config.toml
n_layer = 13
d_model = 256
n_head = 2
n_kv_head = 2
head_dim = 128
d_mlp = 512
vocab_size = 6056
activation = "gelu"
norm = "layernorm"
norm_place = "pre"
norm_eps = 1e-05
positions = "alibi"
qk_norm = false
attn_scale = 0.0884
bias = "all"
tie_embeddings = false
parallel_block = false
extras = ["capped logits"]
init = "normal"
init_std_qkv = 0.0255
init_std_o = 0.00499
init_std_up = 0.0255
init_std_down = 0.00353
optimizer = "adamw"
lr = 0.00149
beta1 = 0.9
beta2 = 0.99
weight_decay = 0.22
lr_head = 0.00564
grad_clip = 0.5
warmup_steps = 312
schedule = "wsd"
decay_fraction = 0.794
decay_shape = "linear"
final_lr_fraction = 0.0
batch_tokens = [32768, 65536, 98304]
seq_len = 1024
doc_mask = false
train_tokens = 304000000
steps = 5210
dataset = "wikipedia_en"
MLP neurons of a small language model. Each row is named by its layer, matrix (up: input weights; down: output weights) and neuron, and shows model dimensions 128-255. Each number is 128 + 32 x the weight over its row's rms, rounded and kept within 0 to 255. Numbers have three digits each.
A block is one neuron, or neurons of one layer that tend to fire together. After each block is what it responds to, as a language model described it from the Wikipedia text at the highest values.

L4.up165:056140128110124127170141126101148148137161108159169137090159129132144142108141089129068158152090163080193130158085097128176097084070156120183111153153111102115138149048130103092092123119100060104069141146135108133135104175127078120132159158188163127119125135131133133114091156145153188140118168108200154129152109079138165106193066083144148088202147144164066119176109088151190124135154
L4.down165:163136140124132130101135115029149137121166104105140091179149148132128104143136182136125151136116123148107137179090169159131111187093124130122127150133138172112135156140111097196053154118116154167171099110135090131093190096126125146106134103185113141116108069135114159078158139125125127181131097077105106178067123159141107167084152120086118120103086126121156129140105142124090136102065
L4.up331:138112079143110060154134133090195106112071090120160112119140140146144176062130139089139124108174123101135181131146135119185123132120154158125168118131074122141112133124198103153109114135137118084066102155108102105128117143125074120092176143167148145120165116091161158127133149137180166111111132092154135117147088034113142130180183145139060097118087118127117092196143187156172065111125
L4.down331:106119201145151060164142128114140101135137103130112136077122118115140109107101128081157102161130181124145116112160117167144108133078058117160230123139162107195136163100133167118194128128083092128105170074146114171183140097118158111067148142115107127140061163110155055168076080106171103117166093131135149153124184107093089146068123084137154161121134090117127097112112109144136192143161
L4.up373:050158142087123114120068055117104144138118079163100161124138108151165157126154146111110157093109119103101151104147098115145163102133117121169104087139119078087190146115112134174082158074104122020020113151156109128119073138095120095107150173183134212080177115089121103117138180117150101110207144120160114137175181140137129125159079159174112132161118161111136109174117064141133112084140
L4.down373:163102114096088110161163143151157157135179139157152086147126134142094127141136137150121108095136157146115122154095115126080070160069114163104170126093199201179065067130140085077164118086108109255151138101128185123153171076151129133147123124105179115161075158161131114142123104181131161171103085151144164137034074126094125110128181092031125118113167135125113112091187199110162182121101
L4.up438:119046175108147128121141094101122133110128086139125125110112099125179083073196096096104133129109125137162163105135120153141138205147115113137109113174124094090147154116137100102132190136175107097115105206101116163114102128064132170126183135145141105096111139121084106123078173110181095072134172147132102111169105118140122175115175129153117110174083129132115085151133149133169137046157
L4.down438:107156111074153094129104136117123076164190154110139117175143159118147129074173093120158181065161126089148104090118130133152108150137141138167150093111165138172128141088175102109142122158107136150153163133121131157103091121128067089041169146108137126225160171127182162154105193080110135159182116225138080147150144045169110115072129138144147066130113112123144110147088139149190092130181
Responds to: Reporting verbs and that. Reporting and labeling verbs and the "that" after them, such as said that, wrote that, noted that, described, known as, plus passive "used".

L7.up240:140137155172137066138136116130107165109139088134077143107157083123170108150133081130109107071121121090109172193112116080146172160154197132109125132145153148057074087152121124109116111111143111140090110125118166086135112179078103158185152069148144131121157162125133117113121132110184212138152138102145130122151102095185128150144154117168095139114099116157121115148144085125106191109089
L7.down240:067130133078118107169090151113136092155162102170130067137077175122059117126124124176148194163122133153121120166144207119144168108094127080131092161138207133080171080125113148132103151134108130116100134122139080120117116139135147151077111124132057089141147102095131167139170166104172144136144161137111066177145132112105141125163072126125214088152110143106077152118156165139167158104087
Responds to: Coordinating and / heading close. The word "and" joining two names or noun phrases (Neurocrine and GlaxoSmith, choir and organ), plus the closing == or === after wiki section titles.

L7.up15:094138140139100185147098110111159120128145090097143132115124095119142144133122105133134174095107076075095099207091129103134102125118114147117100157178132086121091127125163189115139169094107162150146124160145100122118082208119133095130085086141095163164104101116127112087150154206110171082107110102132179183157113098114142058163092133140142060121162114145098136165188112062094172109133
L7.down15:151133185129133100150160129127077098128052167108134121111141107147096121132148141098079097174151119121123156166168185110154142066123090134118164129104129118180124135152091142136150129175132135095207190142141110120196173096145109076114165197175094127130171115147105135128126107086099128081138102156141064139099125134103133139140149101018116155141096134123101189123155089165105108107165
Responds to: Word-initial letter fragments. First one- or two-letter piece of an ordinary English word that is split into subword tokens, often after an article or adjective, e.g. b(ranches), l(oyalty), p(ipes), h(ire), qu(een).

L2.up83:134061151125144111101157090095186120113168122142151112140125197126147158109163128124108130115147123119174123097114118122176165155131122162206138118166133044093159139094102148146117164121132089145051094241101082099129108136140124215102153163149134138109116139064078121111106151088155155130196161114144135162158132130121153140117155108168095130109109165086110146117120106165124135105152
L2.down83:100159114088095141132128123115147163135117091119169092104120163110173132125128124108047118124163067149102108114156059143182149182139165073135140100082121113074149169099096146122142100114105119160117196156147082120168112174163133152156116069195161121128154098099138105185084137117108113088124085110032081123132143117131070101221117166177152136122064169147187108125141121125185108106161
L2.up344:151120117132134034123160137113162117168117147135139111133124132090081085129136125107176156113136105092153113093174115101097108122157139128129141063103114102128168153042100094120090150105143109143138069076078168125159097130131143127164098117100136164117163137181128075151126162178134080113146106150159118085147061109107139121086135124123097151107141121097149097062135124112165205126110
L2.down344:083147181084164053112104065129117135097118141111124144159152139147101060150141105114131126142149156111175174121163132074134102141041039135186134089120138103168166120109130093121153120087128168140134163132132167169160151124084095155128132102143114156135133089187128109096140117158090092137194109102086096192127119107142137147131107094182111165131115064181168119164147117165150073128094
L2.up356:136131160084144084089077096086157099099188127125112125093105167135158117119126095130146124110126155136138134127171059062114093128125096118118105127116089106085138095074105122094104191138150137152123126153101090172156106170111067140170145083129125115161097185139101097114165151126142091151163134139149127097149083108157251127107127148137144156089123121086114163075105117052084134111166
L2.down356:124081138128148126102129158111148130106153133146146120165151145110163128171153133045124138159099132131124120185104144124166121120131129181109175141117150124144106159092078046153179183057131109113138125158112168132173118101098116075136141132118147142185106139148169119153127139119161114184130147101087173107119048087138094082112132114143089055181112191123110164127143135145135179084152
L2.up450:103119091088113128103147113122165125110085085123124173085138184147152177105179103132107127128096124073107223091131111120143157159121118154115174096130066119103176146104127116142071145170148130080108121175101147212163113175160082186169143155191169137132114155100101103140149167122186137088148141164100110112153159102139124113127195098130088159090122202136129103166065122107162108102136
L2.down450:158126155156135119114106182102117190150165144103150090177098137095133098136133108123152118118205159134161044156137151172115120090139124123121071116083177097132118121134122079156138091089146089135093140073120108103076128057065157102101064059119066143154088075121127095068107159155094144169177115116133102166182082106130135129139123169176148098218122092099108120088142096166186143186148
Responds to: Clause-introducing "that" and apostrophes. Fires on "that" after reporting verbs (announced, revealed, reported, said) and on apostrophes in possessives or contractions (Alzheimer's, didn't).

L4.up58:115137162098097110089144143128146093101131138198100118114102100147159173116120128157105157126156159142119174172182091080123077101118123136153154156076124100156175036106136136124089122137162143056126134149063184161127105090178167149113116157125090120073117130126132058155142144143166078109127132134140110049133101124152154133103076095127126173202168147068170093084187131092165177119078
L4.down58:094137149118106097081161129114111149083096140116114164146165246161125112119125159131108178140184134151135171163077116129122167114151098084108135101148193146127161098143146086175174073107133113157097182075089128099190162101139120113138152120081152158165130120139174131118135142154092127156132187108146101166109047125139126130120106089078164172068109114115135157149150127150122140146107
L4.up83:149136118127162173144067186107112062090117108179103112153103139115222147137074118143123171152126122149137124149092141069139097131158108082147134118064187141123174061146090149141098152139201141092126096152111160131126048124107135125095106125152104094068147174153117083107116185147131116109155121149121126059164130152134128173071136103141118152136106113150162119099174092071128124078097
L4.down83:206063145169119118118112158131152155104093156149136102174098201119095143145108170104140133159068133128189148148127130113065078119132087156135129147131149143119134129105124101153161120105164125145097118057144156157178143050128135099100152108064125136147055141184124183139087140153184097153106144104123179122094084126143128139095115123100124160099110117146155124139132142114109144149083
L4.up271:153116150134163182131090149096165074084126131174102158142126139063150163130087148177114144149094126125132110143083116069174131132132181092131201142121165113122180086157122158108151137101172084041069064172136164108124104069114124114130224119125120132101088105124113117086110127103142104121085140090135105099142119139117118195098085097150129159122107106117153148124161058121106131137126
L4.down271:103028135178079155114162211203162110079106122097161132133122197133102131138084131077123117145155118125140140106107111137077134088147174153123142105123137111134166125163110117123201113137096089126094078079138119145126176150093106093087089204064176151150111155147143151079160101133183103145124191122120112131060079162098097136122124128072168141133128075083096170119202160113097130154138
L4.up501:120138193180146139080124169132117074090159106190099114081122162145114143141071134155148098158152131120101189133110094085110156069083095093145153138137165132156137131103125192144081146140152097070106126170175110172140108141084106100089139113171172051144098151108178113171136175122115107049114137124137094073154166101132170120124167157145112164129127075120150093123078052107132091162147
L4.down501:133095139138148067146139190160159162156059137124151162144094174116166132131111128177115085125073124100115138074136146095140144186153206143093131174121113103095153143141143083113128137157114123111136175142149144109118111130132129129174216132057149131081108136084113096166149113128144153213050054093109152151113129133155107081104122162163180149092151161136098126114145135072105112112097
Responds to: Mid-token separator punctuation. Periods and dashes joining tightly bound pieces: initials and abbreviations (D.C., Mr., St.), decimal points (5.1, 1.16), and score dashes (6–7).

L4.up138:152110136124119063135140098165129088109185192117108197143086116142176123107111139118161146091152153143129171214156107093141091136113177159163130113123154150160127041177101102094130127077155127153116097116035171130120082095077135108095096088103091108080155092160111062142207140130125106111109135115161104056168123181126157119104126138161073121155127125087128098119167156075084107104133
L4.down138:124137107123117151168098101091099104130120210104098132150124069131137109130158117136085103102151126137156123180088174130096156182118170114105077127118138172140093175158186186133133082123123097146115146121149039133154121117166121172147111191171132107139090047076111116100141130117067136125109066063132159193169094147166121133111074093179146183101143060137094114159150104117138122116152
L4.up140:156148178110195099133160127104103142122141107124126166094117102090175144100122128117118192153128140113159199132098113133168128150064098103147158105096125125139195105099115103111069124139192121105123165132044127151135083085100174111131162104228107139072084149211166123124153165093143137110131144135109128132143115110050113130149130081136096160138144133093159109095148154106154123146147
L4.down140:159109170052146144179105127143178176151135135100110145181183148170144167159170149163144155132149164147155123090142150173137139111178113155080079169100190154078118147083136093139057140087101164130110154078117107112183134082145137052147111030129089164077242113137121133149114158174101103153153136155123150132112075107135138157109121203059105111126089094157146118095127133104068177105125
L4.up387:145141157123139126096118160192124145060155074106087182067081124189170096095068145171081169141096060100141107142069109118138052129117143131159137110113158101125111092163145140112073193136155165105094128075170100104146091122065139105134119126119105177127165175102143109166174153153132106098126147133198137118176098117149129124131152168150158101143177128091119131099134136072164125084121
L4.down387:148146117136175115116162137136181123189123138131101104118110093029147124089154132117137127069137115132145121101108173151131141125110180117119137138130130167108120136174125097097033074114125135154115135124172098044172108192133094137131164086117140138087130182107092087084130138113117158121121085124156186112138154107174115107144169119170149138155174144141104167158138138150113111078101
L4.up450:138144126139141123126097119226123141084156121091120157134071081106167133138119167168102175136113071145194140178078116123106132162097113070119136142079142120151166122144167151201112078100141088117102100159138133159120076137097096127157113119156146169103187206058170120121100168154104097099113135115200114062173111074142178099139182148154175130124112041104111113133138149027077102111139
L4.down450:145111091156133112121120093094128125123138104116132131139079069045131201121101151097118139141145050106124131129072170141170106128109152109124118146121117112102080089113176140160162116162160139173105118086132135096128122157183111126101124138080154140116148171113085110136136136098139086107136163093195126149125115150206105062154171098178185171147137147110084141134126106129119069077150
Responds to: Table cell separators. Pipe separators in Wikipedia-style tables, strongest on empty cells ending a row such as election results and station succession boxes.

L7.up1:148117173180145132082130063118137179094179150157138123104159136140155122113183075089095164133211151086086144104108052067112162108164154151143118069163133063119092127103136171116152163150132125078083156175100107110119135124156052112106096175175174158110097154089095135053091151095141146098178154088100121128119158113152146127185109137135135140126145113104158100136100102076121124113147
L7.down1:140151125118145129070137096114123118080131133123123121140135134121142120130139130109117162131153138128153126140131119127126144136127122143127101105111148092160135148115135113128149144110140152122138119153142133131145255131127103130124119135169140110125112140111155140127112142126146136105242119123156129118000136111125106097120110146000156116129173138097109103125125125117133128127137
Responds to: Clause boundary markers. Sentence-ending periods and clause openers in expository prose, such as "that" after said, asserts or given, plus said, announced, when and However.

L4.up84:106067122136086106139123214157149140131151150128142194167152153157144120196119122108159159116119139118150105149136091108149140170157110066119111153148154134154141114133143146152120149232119151128094130110112155154114171154142156095134109148142110076131164168121177131095108137137154134105081122120191046142078047128151114148191116143089107131148145167133114154126130087106138130098148
L4.down84:141146049129142072110142139190110141047144122135048130190093073091122105112168115134174071141127115127082076106120141137145120173097128140147138157076163093123150126122129172115133135177141121109170101161128131098157176159144185148087102089089130112123124092135126105097162226103137139152098164138096173142008100131170080144115152208214097079113120131130096109141061119130161132088149
L4.up115:123084123145152170103169202128076079129149106116077175148117141115181184065097105134194153143113158135111093117164146153135126135178127068074099223121163128111114152118140106177097134100129156092112110090147097102170152132183124162162162065115144160149171123000145114182186091113127126142134104092093093141118136139133133130157120068093100116135123111144124181179157136105137123108154
L4.down115:150134062222125052108103124121144131093159098147105128158132139117121096087122083139091099109154118092097119079152109129141148135100150135203113119068157092112149137113152122112195082122128185106190160192140160153080129151150128094091151089101121069126092115163146134135085150086099172098071195119132129112180061075099140218110116126204136108143102117074106146129129118134175086100121
L4.up430:127188131109148138134155120119039124110098182151162150129091177171129145132137140147189167149158124141089076150158137130164168192092136097129104191113199178135124152184168068150161130158098143056132099103154124134109182117147132144132151106111132206148180135110139094150112105099095166133124083124043087156159188122139111173194144134125149098110139161108140145153130099098104160139112
L4.down430:142087076175169024122076099133108083132126125149150133164062132109116080085119093133102102117154206067079109101177114100136126105120169122163162152141143100154126092101103152141142157108139169114157088171095149188134069158129091093164109090181128119151116099198124090152120095121119194116123124146129145203154074099109141109154101168201144082117111099119094138153119157094139135108066
L4.up488:126169113116100141143202148131128171161150147091066138144084146151128160085149124130165190131146135157051105123125116135094170113163144067078099124114133163117105123200144123165152141111139161138104132093110126155068130102187135052139134134141165161148182126060141089162092170184143134076092153118117051158085101125116132134164126078128029103122109108116077136100142093131093143099151
L4.down488:152101036190125049086126129131135106108118106134117147162128105084167126111145127142092132139095138087142122104165121149234125142056183128175163091135177101142153158114126144150075174087121198195206123154131114183162090149172126152142122077143106128135115144137122112106118161115115160063111230126115154135063112102110161143191118145132115129156130084139082154127131173094198141099104
Responds to: Heading closers and colons. Closing = or == after Wikipedia titles and section headings, colons after infobox or list labels (Density:, 8:30), plus split word starts (dis, l) and object them.

L2.up33:140144162163090111095153107132130103132168128128103083083125112147147135119128100147185242176158110073187121145103106095133107118122079110126105195106177047144102147174208181112100176054153074121152161150113121113180093164115154171169136086162109132129153086172154154098109134173137102122158098083129164145142102140150133158175131140127167124068151124134107096079142138087104179099086
L2.down33:121122168115148135190149165085094138135180150148135132146115073081127116176150147138032086169118127139103135112135100148134129106096112143107177121138119140121130126120113088126239093146087139105195130125153099185076145137169129106093125184091106107142152110149144112148155186174125148088123101119121087161172098112114159131167176153066111102137147112162094142141143112158136118110159
L2.up74:150119167176142131159124107123094147156186139152146128104165095123117095133129057127145129121112126120133091163116087102092111093091093076096131118145118124123167104084112200087137144090169091124122033125190090131123107157124135126157142134139130179098108114180137121136156119169158110082106137089189114145146150058098166169091104154150131123172195112085130098098136084081069190101079
L2.down74:167111135131141137192148142126115098144145140149145138141120122148100118185144150148086089192199116164112148167139113125139112105085127154167142135132146145121119164098142079169164097083101093167121115169126126088147145151111187099143128127143121158041129143160095051175105120082072117104113176181141096100123165145139111091133098096150107155129134138079089200126096138132112101105116
L2.up124:117198112153140129097128059125144093155114098170150184147126142125210107163144110137200195098132096074116120161107124078196148154169141119129099120151175101139147148111142155128076168058158112112109133119119134135169077242080084170178089128157134113078185143078108118099121204180133121105204119122106126067155145105106113089159133156157208147123108097121118140074141048103098127105131
L2.down124:119083111089134130175140193131113185125141141096083085121129157084043109120115109112114076176152132212145113115151111175062086067043128166145179149094162120103117147150095078103157070217109120151125121152129125083061184000134161087122153136074117142176116093146151132118158110111103137146089120130112114150136113129170145204113148122116117142138132148106127133160125143150154161204121
L2.up441:130098108178153148163135130094117141101117123151164121153067144148176151104101099110128131197115092067133102147092111146120095207173106093082120143215158098157090100140076168088129198111149094161118107120127155104119101121105114122128145110120119107108164110131136149169092148157115154084133142114105094151146093072127166144088085144147171129132149086079149137097148158056104173115131
L2.down441:115120163118057154157102089147124200169090180123131125125083146085139098196173132081138165209168111119105165158101132163192137169089142175139131114126103116109109142113147180172117175090081128075192155113141135201124152148154132104133053152154125079087177099153118119144111087116115152114152104115104097174073142104099126146133135159098138158095167138138076162162116194119128135108093
Responds to: Word-initial "l" fragment. Fires on a split-off first piece of a word, mostly "l"/"L" (l+iquor, l+oyalty, L+oss), also "un" (un+iform) and "d" (d+ensities).

L7.up331:091149138142159104128167106120153077038151101119149110107102145156186122130118146121119188171110100111072178105061115131153104050106153104130123111146122123074125054123073153118070068110165068161081153175113116102169083141119133096126144110108121136133068143105173134151147165136125129082117195140144107136172147129141098168121117172149105099131125108075121083087114127069109138125098
L7.down331:132115119155117156144084179118108103146142139103061139120116067122128151104120154108135135152038172107136149145114161146166083080142161155121072114172053112123135159131139109161121142083115134144144157121084123122111142101143179094121133122111150123037081187143106165191112120173160095092040116116114116126104136091184121119146125120111121134146131158135101095178132109118169141143101
Responds to: Table cell separators. Pipe separators in wiki-style tables, mostly the last cell divider at a row's end after numbers or blanks, e.g. election vote tallies, sports statistics.

L4.up38:079149136066147157164105122120117126128115073115159157082095102099175152158137106137140143079116145115158162109169093157138110120096094122159153101098165114150167022101130094100109153126157134155118109129116161099121098140121156134096145095112125119127164137106077131125146122163076119047150142149143146104157074131127202122062115144131112135220177110154097110090143108070105180057091
L4.down38:129141180134144098118211120092155139136162127095093136142125116151135109175156064153114097111107119161087098147114128123138101146087113134117118108158176149159150143063133144153169092102086172135122133096086117118125114161088118165087066129124131126134171133171132138107130120158079092182096159072167120148154189126130194136077112124180188168068181120171121087094131159119120132060152
L4.up150:094145156137070095125103140086194134122136128193051103132134131055140184118092114172183172137122106074114128152083117109165163156136145130079186164115149179136181131113121208124123127115156158099152125106133158138127117135181078115146150117139149151124113146120090138132076159134166073110129100122140111109142138138141119105062130088127133128139166122081111112134121031073071136102049
L4.down150:128127174162171115125104155117130133145125133173109148148135106075119165131161117165135146133087140128149125162157180119149150069151190095164117159092126141111111128142085101112162087169145068155097151134169105167168114132125095127190144063113134135102081076130148109121115097131104136079120142151090113134119085059150162127087175140153158119082116082080134146042116132186112076171095
L4.up198:114127145152147071128127156177115143134155128112135071116182202130137115115157128076197148091100148131167096122130136116150112103093165126100140158115150127155130114121110168061151124069159150139136116144151185110152122157086147130154139127140124139120147137160148181172148130170139091127139148149164128093137032154118125159063130112132135133186179125093118092098173125111122166146073
L4.down198:159135090116121065147153156119139115135149117125077115086145101076105153127133138141191102128117170181139111125128162138096131074186110108143157108122160114105106097106066154116170137170184186120145170140147087096138085160124170154154168064131097191107138115132117122144150154153086092124126112133074129164136191127161090141101151132172099128114131104058135156134081122138108206063188
L4.up475:047109132145134122118144149147146127136126177130168136128164167025120150207178138119173147081157108147111147124141157102146148132077168152123096139180170143118101088125155125089121115136148157085124154142114150119118115171157068118192106143156180148128102135150053150123051174128114143136155158144155133114167087163095124123092153056159145138195137092087135106136132062111073146139092
L4.down475:116105087128116099165151143178123143102142112092068133133136079096117190164129132154128130088130164175072124104109124162070122110114190119145165115100172139116130099122144160141197147152153148101158138174086101162071128101139162134149158081146100130122079146133099204121129129178150126092136117083073143207112106108177118121106095095155053143123105188133091098123109098138140199103103
Responds to: Conjunctions inside names. Mostly and or & joining two words inside proper names, titles and list entries, such as Salt & Pepper, Justice and Reconciliation, Go-Go & Gumbo; weaker on apostrophes and dashes within names and scores.

L7.up281:112129148098126143145086166122093113115117085083148096148127112150181128141087144109178201099094124142144145120112141141102140100099089066100102195095212124109117116129129159106137126089145163153135192145168178162138053089046109140087163141119181120152108125121191132070133204104089108098170120149119081156178120111123111159083180152156095159151101090116114026083135107118106053110111
L7.down281:141166118175092110068109157165103121109143167124159124100092159090172150162135150178132105076132124183142201095149122113123080160109092086109152078104132090117137174162161095080152072114101154076109145095156131120088135060148165107154111113085170149113105092137132151158141093125086119135068103107126132110128185143126141148112153153139094150102160157149147163123130152139136102147195
Responds to: Score dashes and section breaks. En dashes between numbers in scores and win–loss records (3–2, 7–0, 1–9), and blank line breaks after tables or headings; weaker on word-start fragments like maint, frequ.

L2.up7:098129136128116158140160180204098042104121108113120145084072210119183116090109158179135163175134083159157140159149149140136113119111086140140127112137135091120088125151132137137100165140171130104131161129146097123158121117110131120159174167142157183160102101153134175132150127137116065114118147134154068121127110129101165160126105105127163128108167100061093102121134119069071159109104
L2.down7:160116129089103153118151123143143109076166160088165096076141131091112141103179076105165225145117097143176124141141124130132148121142171155114058070164138143115149118171196096143185158129147176136117138127100158113091137059090111118114171131054171095131103092162108125100124086135077139157154068150123091182076094109128175091123147111131096141091145118087103069116121197127140139125049
L2.up13:124129144131104147108092107141110080044109112129120134099108161132193147155107152138093167165131098095125114129108105119142090136138114143169158105102156117151074136136143177129109164083157136138102090134074156137155083115079170113112116089130124145170184141103110086147146145171116021061146137108125138100147131082145153113055126182158121084112127127067114110131140101083103133076092
L2.down13:118125122118142126115087113154148108114073215122133150144170113135074129104134122125091113113115165085127133122151157221113128176137145103094156105134144127164116115088129151090163124172068133138165128055135127084187143195183082170171173153082153097178112143085104138113093147115143128163086097150133195112110142159102156133120158081034128159153089132121114148168127179141158125136088
L2.up97:113136125078124169139093111131174152087150124129123176089052170132155144169093134164109157084089123120107138151126083069124137109106103194162212119109108116169079127090135118103122188115128176099118074081107182130130107132104109105115135078129127069134167137119087075168166099161099050145121149104165148083144113132159150097102092139163155049137164144053105124120178143092128186110140
L2.down97:106121145147107130116093072178152158171075178102158139140161092124128142076143124155074130125106141115109184096124123228146111181154154120068134131013119185115108179095121133120113093109175104161162161080149163126144165201118160117179159127096098120155091093099132155123125127124177119094164131096161146084116180166098111134143144143120148167124119165110053157184065166100128116090081
L2.up179:136147129115110152128209144189102087105111091030110152047127122150159123093119161171116151183092108165154163120096101121122087098069137130131136074088120127145102157169097110091074149140156092144090132129095087135147092127090145119142169107115137195129199171074143118123167164079149074081110205156149062132177147099149141187149126138145151135140125123115127087102182135070106151147111
L2.down179:147108131139146151202139138187113152139121182047130117138114097120121186115120178130083151126121169181143112146130142193079149168102106140128120090119158149117105141094095090109151176114157121147126162093107120116149134088199101103118160059077124182117092115153149149119141056109106077166070195201172123181076116066142112181157107127106091093177134142088091106101139164114118131138113
Responds to: Wikitable cell separators. Pipe separators (and the spaces before cell values) in Wikipedia tables, strongest after runs of empty cells or mid-row in stats and results rows like "| W | D | L |".

L2.up53:123112100157160116165156129120123085098086149156138131123099105107139159126093147111150181124082185132146153209144126142100101139128155104138133102070159056120109110073112124122114098133132093060111117125111198062139081144160118117129110114108179098096123108143137123126130149142119112147143139154155132132164109121079158159124107095149138166143133097104115130092153091120039149142060
L2.down53:098167165060169109117155162121103108094198128122096084110156159149196068103213124203097093125143168097154126107153123127144074070109111124111131110124143129124141091099153090079077125124169148104079085132109109152173157121076154121087174097141143135118136167131137135125110129106109095162139082165147041137132180164117163102162131117096159182195124176110122139097116198135182154139074
L2.up216:115099154161111136095167153116171055084074161179099119108107157091113143128091128096140123119084113037101150126148156099124152151142162105168178162138131142134138147087118121118132089133145127083063114115102128137149101136147117128095131135161158158155112135166128122120078162107170154046141167122100121177143110158177113116072025110164070109126154095112133141160076115134145160137118
L2.down216:137131136134130152113097080126103089149126130148105145189113093114096175128162064173167074143131110109139081185206115107170074117116182149120089171090129044143155082165152103122117125107119172133075108096059178155130144104112156182130160151108164038122111138110096114168173155110161122109107135076100130062114131116119106155117137095117071134140157099144163140141135158145176166129185
L2.up218:154134129134176063114147116182108094115085147194084139110086195142124162077121125137117124152124116139128125163121059096170067150157067151144168051097105092122245117138129152141068160118128100090122125139115127141178087136154143098146154143150136134131081096154084155122164161133179104107118135128130078132147123155149100155120128104140100111165113162125103123159119065146138146123034
L2.down218:158135134175085203116106177130158100134185138142129155185159107120161136179091092126125146102112134099121163102093167095100125105151126069136178124084108142162230142092092126101170116161121155115154104120128163140116061139133140179114159081115139095123180171147104124135156170097114107117099146164128138117160121140126154086097144169127167112163087132126079141138092195123088145124155
L2.up345:122139192181135060146163185105093109122108227153071099140084156079120137119111115080151128177084149100139152149115167116123080122136078150122124162120116090131187128109139132158087088159140140085116107115141163139147115069214120115121091184131156168161093132184168094161174141165162151125098160133124108059149110092105112125077090110130128172162140127084152121121106097104147180176078
L2.down345:103109167144075097077152171126114170142124098082089176134132139110134156115130140121145145140152145162142111136120088145152167138190125101137146168175122107095103090133055069165136078128130189157147171180173142116114157062094130112062181120122113095150115092126187165194106122124157128118153115100097099115141170076155104098072128129144138140113113091083163138161131145178047150109152
Responds to: Abbreviation and boundary punctuation. Periods after single-letter initials and abbreviations (Robert L. J., U.S., d.), plus section heading == markers opening a new heading in Wikipedia lists and articles.